Weights of a small transformer language model: a variant of Muon for these matrices.
MLP neurons of a small language model. Each row is named by its layer, matrix (gate and up: input weights) and neuron, and shows model dimensions 0-127. Each number is 128 + 24 x the weight over its row's rms, rounded and kept within 0 to 255. A neuron's up and down rows have the sign that makes its largest values positive.
After each neuron's rows, "fires in" lists the words (lower case) most often at its 100 highest values on Wikipedia text that the model never trained on. A number after a token or word is its count.

L4.gate57 [125 109 117 130 100 110  68 125 116 118 122  98 155  91  67 125 113 163 102 139 133 115 136 134 130 143 155  97 157  94  97  94 117 138 145 111  94 116 129 109 138 137 111 114 190 135 114 111 125 113 116  96 140  77 139 123 106 119 117  84 128 103 107 157 148 112 100  81 129 149 103 108  85 100 116 116 137 132 106 106  88 169 119 131 153 128 108 146 138 158  93 112 158 134 106 133 120  93  55 166 131 116 113 128 154 111 102 128 104 108 104 118 131 110 152 149 158 134 109 106 120 121 137 115 113  75 119 118]
L4.up57 [140  64 129 165  81 144 142 175 154 143 133 112 139 111  73 129 123 125 143 131 145  99 123 117 132 120 129 136  84 116 133 131 128 148 159 137 135 149 128 141 128 106  72  91 135 146  94 116 103 145  98 110 106 128 137 159 143 137 169 126  85 136  86 151 188 123 119  99 140 138 113 122 112 104 135  98 120  76 128 133 120 142 148 149 160 113 154 113 172 128  81 156 106 145 130 149 147 130 101 156 147 112 100  97 110 150 145 141 102 121 135 134 145 114 117 100 117 151 138  97 139  91 112 106 174 136 142 125]
fires in: "canada" 16, "canadian" 14, "democratic" 11, "india" 5, "democrat" 5

L3.gate78 [162  89 116 112  85  98  95 136 109 147 119 120 129 123 129 134 169 134 122 131 166 180 120 137 153 153  99 108  84 125 113 107 140 143 152 135 136 127 157 127 151 105  63  81 115  98 134  91 111 148 142 132 130 129 111 104 116 112 123 137 137 135  73 143  89 119 139 152 122 148  95 158  92 109 105 108  86 146 161 150  97 180 171 148 148 107 143 136 130 142 107 146 112 125 147 148 124 105 142 145 140 140 127 111 145  92 127  83 150 117 128 137 130 170 118 118 155 129 105 146 153  70 137 152 129 112 130 117]
L3.up78 [134 107  99  81 123  82  98 119 140 123 156 165 133 110 122 165 185 137 132 162 156 158 155 131 136 155 131 109  79 107  99 136 127 174 134 128 110 129  92 140 133 115  98 112  74 109 109 112  99 167 116 144 146 133 128 128 130  93 126 124 143 129  89 138 103 122 112 116 119 127  79 136 117  90 104  70 100 140 123 140 124 141 102 119 117 143 145 145 118 125 115 144 152 138 124 129 108 102 106 142 143 121 131 160 162 109 121  80 127  88 150 108 137 167 139 117 151 120 118 123 119  85 141 138 128  87 138 121]
fires in: "america" 20, "romania" 14, "russia" 11, "canadian" 11, "russian" 10, "roman" 7

L5.gate620 [161 161 124 151 136 128 192 139 141 112 122 147 135 137 165 136 152 144 149 165 134 147 128 133 126  80 137 114 131 105 159 164 135 101 126 108 127 138 107 109 112 129 126 147 185 180 103  93 115 134 123 129 133 132  99 128 105 172 146 113 130  91 163 155 130 112 148 123 151 142 174 160 154 113 116 101 140 161 169 115 164 124 154 100 105  91 162 142  92 141 126  92 133 145 101  99 134 150 109 102 102 100 114 174 146 142  84 127 130 110 115 101 110 128  91 156 123 164 177 145 112 132 102 131 154 149 117 110]
L5.up620 [141 123 116 154 132  94 115 138 143 156 168 137 108  95 156 151 154 111 184  77 135 151 119 117 144 127 103 138 136 159  90 155 120 138 112 145  80 124  92 118 163 146 114 103 110 111 129  83 158 125 141 102 126 139 129 169 118 120 110 133  96 116 142 101 101 150 152 162 123 164 112 101 125  97 144 128  87 141 109 135  74 101 122 114 118  99 144 143 143 135 117 145 131 117 145 126 124 134 133 132 101 139 159 127  72  84 138 151 153  79 124 131 109 158 131 154 136 115 156 139 141 138 158 178 114  75 106 117]
fires in: "he" 41, "museum" 15, "korea" 6

L2.gate85 [126  99 106 106 146 145  99 120 133 164 125 144 137 171 156  79 153 105 113 112 152 122 165 149 116 126 132 163 135 173 119 119 164  91  95  85 169 104 108 126 147 133 155  95  84 111 141 129 135 135 147 157 139 117  96 118 164 158 116 124 153 158 153 136 117 125 154 129 150 118 112 138 156 102 111 131 124  93 102 148 166 111 154 105 144 119 161 129  87 182 132 120 130 184  90 118  90 149 113  87 120 132 107 158 110 128 133 125  86 115 164 117 117 119 143  63 101 150 166  94 148 125 136 138 126 110 158 116]
L2.up85 [120 135 134  77 206 106 102 149 102 135 113 129 151 174 139  98 157 141 167 106 129 148 172 159 103 136 172 152 139 156 107 109 160 116 105 123 146  88 149 135 150 129 159 122 142  69 148 137 127 136 159 139 117 143 122 144 132 129 131  88 120 164 136 107 131 127 121 129 151 120 108 133 147 129 108 138 159 109  95 122 178  92 128 100 140 130 105 104 122 146 112 157 116 154  53 120 136 113 141 108 160 120 100 154 114 173 154 115  92 130 133 100 109 122 163  84  89 140 151 140 116 128 139 110 128 127 102 120]
fires in: "state" 30, "new" 15, "edwards" 8, "mets" 5, "democrats" 5, "points" 4

L4.gate204 [121 119  88 112 138 135 143 126 150 140 141 161 100 147 128 114 125 151  80 121  93 122  66 159 131 128  85 179 151  75 145 113 133 143 160 135 137 108 166  94 124  69 162 166 133 142 125 160 125 101 111 141 105 125 115 129 131 124 123 101 154 141 119 188 172 121 120 136 164 155 122 157 143 117 147 160 163 134 176  96 161 162 139 102 130 138 140 127 100 158 124 138 148 140 116 168  92 162 119 147  70 108 140 125 119 153 151 173 126 125 116 148 145  99 125  93 124 154 107 124 106 110 100 166 140 131 136 125]
L4.up204 [146 137 142 102 115 141 172 108  99 144 147 144  98 128 121 151 148 187 148 133 100 120  76 153 160 130 131  94 125 115 130 104 140 118 160 135 173 147 143 115 151  69 108 150 119 132 105 114 124 136 122 125 130 130 148 109 158 130 110 121 114 142 126 159 117 169 153 106 123 138 104 122  84  93 105 152 160 152 119  75 131 164 154 165 107 150 114 125 105  98 147 147  86 131 101 120 111 101 111 144 124  84 135 106 139 123  99 155 147 103 127 119 129 129  94 167  89 178 104 117 111  93 101 187 126  96 120 100]
fires in: "united" 47, "website" 4, "situation" 4, "writer" 4, "of" 4

L2.gate383 [ 89 122 110  96 149 117 110 129 119 145  84 163 125 128 104 160 122 108 145 143 142 111 119 130 134 151 194 101 126 128  82  95  93  98 129  97  93 100 151 131 154 119  74 128  81 124 136 120 104 154 151 110 122 116  93 131 127 162 147 101 157  90 131 142 131  86 121 124 161 136 104 118 115 157 131 139 161 150 149 106 127 139 104 101 169 140 167 109 161 154 102 104 112 118 142 169 149 120 108 133 108 118  93 124 119 145 144 128 129 141 135 136 123 110  98 155 187  87 116 187 135  99 100 150 109 121  98 157]
L2.up383 [109 103 106 132  69 128 147 139  96 133 138 138 118 152 116 120 118 177  91 147 124 101  92 152 130 158 188 155 138  67 115 137  88 164 112 111 123 141 133 150 107 103  88 147 143 128 125 104 154 146 140 160 130 121 128  97 138 116 128 150  77 145  80 120 127 148 139 110 124 126 127 113 119 131 136  89 137 134 138  53 181 147 131 123 117 160 129 149 153 168 138 117 125 134 135 150 103 146 119 153 112 112 100 161 146 137 128 137 128  98 169 108 122 144 156 167 144 100 103  92  74 106 104 134 125 102 120  92]
fires in: "russia" 11, "russian" 10, "championship" 8, "song" 8, "songs" 7, "championships" 6

L4.gate452 [159 118 119 104 146 122 172 115 120 131 106 124 141 120 147  96 160  72 175 123 171  98  87 130 193 123 168 149 102 127 114 132 146 158 143  91 171 122 106 113  73  90 147 135 158 103  92 142  86 104 117 146 145 126 149 102 151 148 115 125 112 155 125  83 154 129 147 152 160 124 137 152 135 153 125 138  98 144 160 165 115 106  98 191 112 159 100 124  89 122  96  87  97 118 119 137 142 104 105 140 126 104 112 137 122 144 110 107 152 162 138 135 143 124 137 115 138 136 150 128  89 126 106 160 129 132 152 102]
L4.up452 [126 134 198 153 118 108 149 102 106 135 125 146 117 147 138 132 115 166 153  86  84 114 168 126 158 134 147 136 140 122 127 102 109 151 141 142 141 109 148 123 128 113 136 116 157 120 100 129 119 129  73 141 162 128 179 167 170 136  89 107 132 123 128  94 150 105  89 120 138 119 168 190 126 162 145 146 103 163 155 143 121 131 146 133 132 154 121 111 100 121 131 109 146  96  91 150 154 134 108 195  79  91 136 143 136 163 120 135 123  90 136 137  90 136 130 125 155  98 183 135  96 114 140 151 107 133 144  93]
fires in: "born" 20, "source" 14, "works" 14, "world" 12, "fourth" 4

L3.gate282 [118 109  93 123 120 133 153 127 156 139 110 138 145 157 116 147 116  92  84 112 119 145 117 173  95 117 140 141 194 115 150 106 117 141 123 137  77 129 139 160 136 138 112 126  97 181 108 108 118 103 144 133 118 101 136 144 159 117 102 133 183 106 139 131 130 135 163  87 127 122 137 135 143  84 133 122 137 107  84 138 140 139  87 125 101 167 102 142  84 141 152 160 132 167 140 160 109 145 141 141 146 105 103 148 136 111 130 125 127 173 168 145 176 106 123 134 111 122 125 144 134 119 128 123  77 166 148 101]
L3.up282 [118  56 127 174 143 151  93 148 123 159 120 144 102 112 107 143 155 123 130 162 136 107 133 119 117 145 130 134 144  91 156  80 170 100 184 115 118 116 138 153 150 126 118 127 139 102 109 180 149 116 142 119 116  81 126 123 157 139 151  93 144 158 172 113 138 158 138 140 127 145 133  72 129 145 105 135 144 123 132 150 112 119  82 105 130  92 161 137 105 132 153 132 110 113 141  98 119 146 130 132 159 127 103 136 125  93 126  99 122 144 131 144  91 104 149 107 117 149 140 144 135 112 118 139 113 107  95 108]
fires in: "new" 70, "very" 13, "version" 11

L5.gate213 [ 89 143 120 132 103 164 141  83 136 169 177 140 158 137 134 145 109 126  91 114  82 195 112  84 117 134 176 105 127 128 131 142 112 112 145 159 105 119 127 115 111 158 130 140 173 115 125 106 122 162 103 117 113 106 112 135 133 154 114 161 117  94 128  99 211 111 145  73  90 110 110 128 148 120  97 137 174 121 121 156 124 127 157  72 124 132 130 122 145 186 115 115 126 105 114 135 118 120 129 143  82 154 127 175 134 128 121 127 113 117 131 130 105 186 105 164 105 147 146 155 129 127 135 115 139 175 147 126]
L5.up213 [108 136 123 123 118 140 135 106 123 142 106 150 136 152 121 103 108 143 128 116  98 140 163  74 142 121 129 150 121 125 168 123  51 107 180 151 129 100 115 122 116 150 107 125 122 180 109 104  95 120 133 134 117  93 150 136 143 140 108 146 154 112 124 127 129  96 154 107 128 131 113 131 113 153  81 129 143 116 139 120 116 114  97 165 103 114  83 108 129 112 164  99 156 111 134 163 159 146 127 134 149 143 124 137 136 119 135 112 145  94 136 179 116 120  90 136  82  99 158 126 110 125 126 104 189 169 117  81]
fires in: "adventure" 14, "mathbf" 14, "life" 12, "instead" 7, "love" 5, "adamantyl" 4

L12.gate571 [115 124  98 103 165 133 140 101 114 128 114 159 144 120 148 147 123 151 148 147 123 102  95 129 147 110  92 147 179 121 101 126 117 114 125 134 143 134 151 118 147 109 176  99 149 148 130 162  80 121 122 194 127 121 118 140 179 143 103 131 174 115 137 119 126 126 165 137 111  76 142 119 130 150 150 142 108 122 126 162 108 116 106 122 136 157 182  77 105 151 135 110  97 181 161 136 115 105 128 116 160  84 119 107 127 123 134 123 151 147 118 135 133 149 112 167 112 125 127 138 150 113 147  96 109  65 125 156]
L12.up571 [158 128  84 127  83 135 143 134 103  98  87  89 137 128 157 156 137 133 132 143 133 115 131  82 139 128 127 145 174 112 119 101 110 129 121 138 155 113 156 123 156 157 146 139 176 140 140 113  92 166 134 131 112 122 112  94 181 162 104 150 163  82  86 156 104  98 144 148 129  88 172 136 162 142 143 121 146 141 166 103 116 126 124 113 180 102 148 126  83 122 108 105 113 136 124 132 119 121 117 160 134 114 163 117 102 112 117 120 184  95 129  71 113 178  73 123 142 127 142 151 135 161 110 117 128 121 127 126]
fires in: "as" 100

L2.gate474 [103 124 156 109 156 143 105 106 143 162 130 111 130 135 109 107 142  88 106 150 146 153 160 158 129 136 109 130 130 125 144  95 149  96 101 136 115 113 120 153  98 133  87 106 144  99  89 125 147 105 108 140 150  89 112 140 120 170 108 137 137 143 100 136 103 117 146 145 129 115 108 133 131 141 104 125 139  59 147 160 152 105 130  80 126 118 116 155 119 150 161 119 113 153 143 132 117 117 150 124 154 138  97 119 154  97 140 109 137 119 160 172 156 105 156 106 130  89 143 108  96 129 128 155  89 118 153 111]
L2.up474 [113 114 162 114 160 149 124 119 156 170 108  94 106 147 131 107 144  83 139 185 141 126 143 137 124 125 114 144 133  83 151 115 113 134 104 133  93 106 102 165 122 132 114 146 159 117 103 130 156 105 115 150  72 127 122 150 105 165 121 162 141 145 115 129 117 135  92 164 120 117 114 106 128 108 113 146 143  49 124 153 136 120 114  61 112 138 128 129 113 136 138 113 150 141  98 106 125 127 146 127 161 111  79 143 169 103 152 128 124 138 159 171 142 116 154 106 129 121 153 134  92 159 108 144  82 111 157 133]
fires in: "new" 70, "world" 26

L5.gate159 [111 154  93  99 149 166 137 122  85  98 160 100 107 122 121 130 166 109 120  87 126 113 118 138 109 123 162 149 132 110  82 129 145 137 137 164 106 166  85 134 155  92 134 165 144 175  76 129 153  72 137 130 104  77 141 110 158 120 135 132 111 149 130 136 118  96  74 109 129 113 146  99 140 149 158 164 115 124 127 152 132 115 114 121 164 141 149 186 114 120 144 115 143  82 110 136 106 129 129 133 143 117  95 140  91 105 122 129 139  89 102 125 104  92 172 143 136 171 112 162 132 126 112 106 130 124 121 113]
L5.up159 [149 115 125 116 147  99 153 149 147 114 129 102 132 172 117 122 168  74 162 151 140 105 108 142 155 113 129 119 121 112 155 168 137 107 129 139 154 114  98 134 123 135 121  26 114 126 115 134 145 149 146 113 110 122 121 170 158 156 135 113 161 160 159 159 129 122 150 170 136  76 162 112 128 135 166 137 127 128 128 112 108 145 160 102 102 150 102 179 137 110 119 145 111 122 141 114 130 129 126 124 111  90 166 132 149 115  95 157 135 166  90 153 115  96 162 117 166 139 143 160 119 115 119 135 145 115 123 140]
fires in: "museum" 21, "october" 18, "court" 11, "conference" 6, "island" 4, "convention" 4

L2.gate614 [118 113 135 115 166  92  95 113  86 128 147 112 153 150 123 149 113 149 123  95 113  91 133 147 142 150 128 142  97 147 124 132 132 133 159 140 129  91 157 128 131 155 112 134 108 111 134 172 166 106 193 136  90  94 110 158 138 101 118 185 119 155 157 140  99 121 128 127 113 109 121  95 112 128 152 113 133 123  93 161 148 128 127 104 147 128 130 142  99  95 110  66 128 128 116 119 133 107 100 118  89 157  89 114 157 140 159 106 130 124 155 116 126 163 155 146 137 106 159 106 128  83 117 146 162 143 106 116]
L2.up614 [120 126 122 124 133 108  95 135 100 144 140  96  93 106 140  73 116 138 121 142 129 132 133 145 112 118  96 127 148 130 139 148 109 138 153  50  81 114 140 132 132 121 129 149 115 163 137 172 157 144 125 145  99 147 128 107 146  83 182 157 119  69 110 152  97 134 132 142 106 102 103 147 137 149 121 123 164 125 135 139  89 131 156 136 140 156 147 164 154 125 107 131 137 105 119 113 134 142 118 100 168 160 121 116 171  94 102 122 109 127 142 141 160 166 108 110 100 156 102 123 109 142  78 125  68 107 162  95]
fires in: "history" 19, "named" 10, "become" 7, "following" 7, "becoming" 6, "century" 6

L2.gate533 [143 108  76 165 120 115 154 123 155 111 151 111 135 138 107 137 140 105 105  82 137 167 145 110 118 122 174 126 139 108 111 143 145  77 127 140 105 127  95 148 115 115 113 114 127 124 153 155 102 124 143  89  90 114  97 105 106 151 184 106 132  88 139  98 125 139 101 181 119  93 135 129 100 147 139  96 116 164 153 112 109 110 142 176 143 131 126 124  88  97 103 125 111 115 121 106 136 135 112 117 126 156 153 135 102 138 189 143 122 131 142 165 137 112 103 150 129 128 127 133 116 162 133 160 157 179 134 148]
L2.up533 [139 123 139 117 134 152 147  80 101 137  93 115 140 124 132  80 142  99 124 113  80  81 139  94 138 179 113 163 108 146 118 150 133 155 103 117 144 120 101 130 185 103 160 105  66 150 107 142 158 134 123 132 118 110 133  76 115 143 104 119 136 122 120 144 141 124 108  87 112 153  84 121 136  86 120 119 111 164 109 124 112 136 141  73 112 138 118  99 108  55 157 139 130 142 129 137 118 129 147 118 208 145 116 117 151 107 139 113 142 131 130 134 158 129 125 124 146 133 152 127 173 151  72 150 148 138 109 142]
fires in: "january" 22, "september" 18, "july" 17, "october" 14, "from" 7

L2.gate75 [137 119 139  78 123 114 170 111 101 113  88 203 102 176 135 124  97 146 142  95 144 165 106 113 165  87 150 121 123 129 137  60 146  95 103 146 105 112 138 142 137  84 120 135 147 105 175 125  96 139 150 155 134 108  68  83 114 137 109 112 115 153 149 139 173 123 113 127 141 120 155 149 102 121 118 127 126  86 104 130 122 126 126 118 157 142 127 142  92 125 123 143  82 138 116 131 135 128 131  88 101 133 166  96 116 140 136 142 117 109 159 189 129 147  95 119 130 113 129 158 100 128 135 138 156 139  97 143]
L2.up75 [150 147 145 111 110  99 157 173 129  84 120 147 127 174 156 110 124 126 123 116 141 173  85 107 121  97 125 135 103 114 101  94 171 118 115 134  92 107 165 131 147  88 121 148 104 116 150 131  97 146 163 149 100 112 128 104 127 126 140 137 147 136 110 173 161 163 118 124  70 149 140 130 138 128 143 122 134  91 114  91 128 121 111 124 110 138 115 114  84 138 115 145 129 158 122 143 158 104 148 117 114  96 157 103 134 158 130 135 109  96 114 174 111 149 124 129 112 115 139 153  80 125 127 156 164 141 119 147]
fires in: "named" 26, "over" 14, "signed" 10, "known" 8, "along" 7, "born" 5

L2.gate317 [155 141 146 118 120 128 109 113 140 110 110 165 199 112 137 117 123  83  84 159 127 115  95 104 121 132 175 157 130 132  99 112 146 185 130 104 104 154 118 126 123 132 120  84 117 130 153 115 123  80 117 118  53 106 124 169 139 106 165 141 135 134  97  98 161 161 133 139 124 163 120 146 170 131 147  80 139 141 107 109 120 164 108 108 140 136 160 138  99 102 114 100 125 130 101 163 129 100 167 122 133  96 114 101 149 138 127 111 106 128 148 108 128 115  95 150 120 130 123 160 117  90 128 120 105 136 111  84]
L2.up317 [111 127 140 140 138 125  80 138 107 111 118 120 145 105  95 123 113  94 158 126  92 105 165 142 124 145 162 154 137 153 123 150  90 176  93 113 104 138 131 137 147  99 120 153 123 128 166 109 143 127 129 157 164 138 130 146 110  79 122 118 151 149 136 114 132  96  99 102 123 132 113 156 155 123 138  53 171 158 141 131 134 164 102  99 172  96  82 122 129 139 147 116 128 174  98 118 123 129  94 135 116 110 133 117  93 107 160 116 113 130 108 123 130 153 131 151 111 134 123 121 131 113 142 135 152 141 107  87]
fires in: "include" 20, "television" 17, "includes" 11, "become" 7, "becoming" 6, "convention" 5

L2.gate303 [141 113 134 108 123 115  98 119 115  89 130 120 140  78  96 155 135 149 124 124 126 116 163 133  83 106 104  95 171 119 185 137 144  94 139  98 112 111 130 189 131 107 108 115 135 147 158 153 139 194 102  83 112 141  98 137 126 101 127 155 134 128 119 126 150 138 118 161  96 126 141 105 158 101 101 172 107 126 158 126 149  89 105 112 112  53 156 104 145 108 139 135 137 147 104 131 137 102  88  94 111 142  90 101 121 142 113 158 125 158 152 138 119 116 105 139 167 148  90 138 135 106 130 142 144 103 171  99]
L2.up303 [134 113 143 143 129  90 125 104 114 143 135 117 131 105 115 159 132  98 108 135 116 131 134 117  95 131 109 113 183 105 149 151 157  88 144 113 108 114 157 175 106 121 127 131  66 107 117 123 136 120 113  98 133 134  98  94 140 125 120 128 118 139 146 149 164 154 149 138  98 150 112 104 152 117 146 152 110 146 137 115 112 116 154 114 141  77 166 129 141 115 178 146 127 117 128 188 156 110 109  89 103 148 117 120 131 150 138 178 131 160 153 150 118 129 131 150 175 142 135 170 119 153 131 132 121 134 181 105]
fires in: "great" 19, "green" 11, "greek" 6, "flamenco" 6, "small" 5, "florida" 5

L11.gate216 [ 87 127  96 171 119 135 123 119 140 150 109  91 166 164 140 138 130  83 135 106 104 140 141 126 104 121 150 134 141 129 125 150 124 109 155 102 110 100 133 150 123  94  97 107 151 131  87 105 142 127 161 139 131 112 102 148 121 128 110 143 156 119 151 125 128 117 119 134 114 116 119 109  97  98 147 125 103  79 139 114 163 160 109  97 110 168 159 135 111 168 111 138  82  67 158 165  99 145  85  82  95  95 146 106  99  99 125 155 100 123 131 140 129 119 109 124 115 153 135 127 138 143 133 140 110 125 132 102]
L11.up216 [103 170 113 158  90 160 139 174 147 123  95 161 106 132 139 110 102  96 110 120 119 136 113 163 172 133 146 122 120 117  96 113 132 137 149 104 169  81 110 122 142 131 104 172 153  73 116 132 147 115  72 150 153 154 141 140 135 111 144 129 134 146 137 137 137 100 117 131 145 125 125 161  84 151 132 136 103  78 118 138 114 134 126 155 166 145 116 176 154  90  92 123  93  46 176 147 140 153 134 174 105 173  98 125 118 161  97 146 148 113 150 134 132 108 129  89 131 127 126 149 125 149 118 152 125 119 140 155]
fires in: "department" 15, "championship" 9, "mathbf" 9, "championships" 8, "away" 6, "artist" 5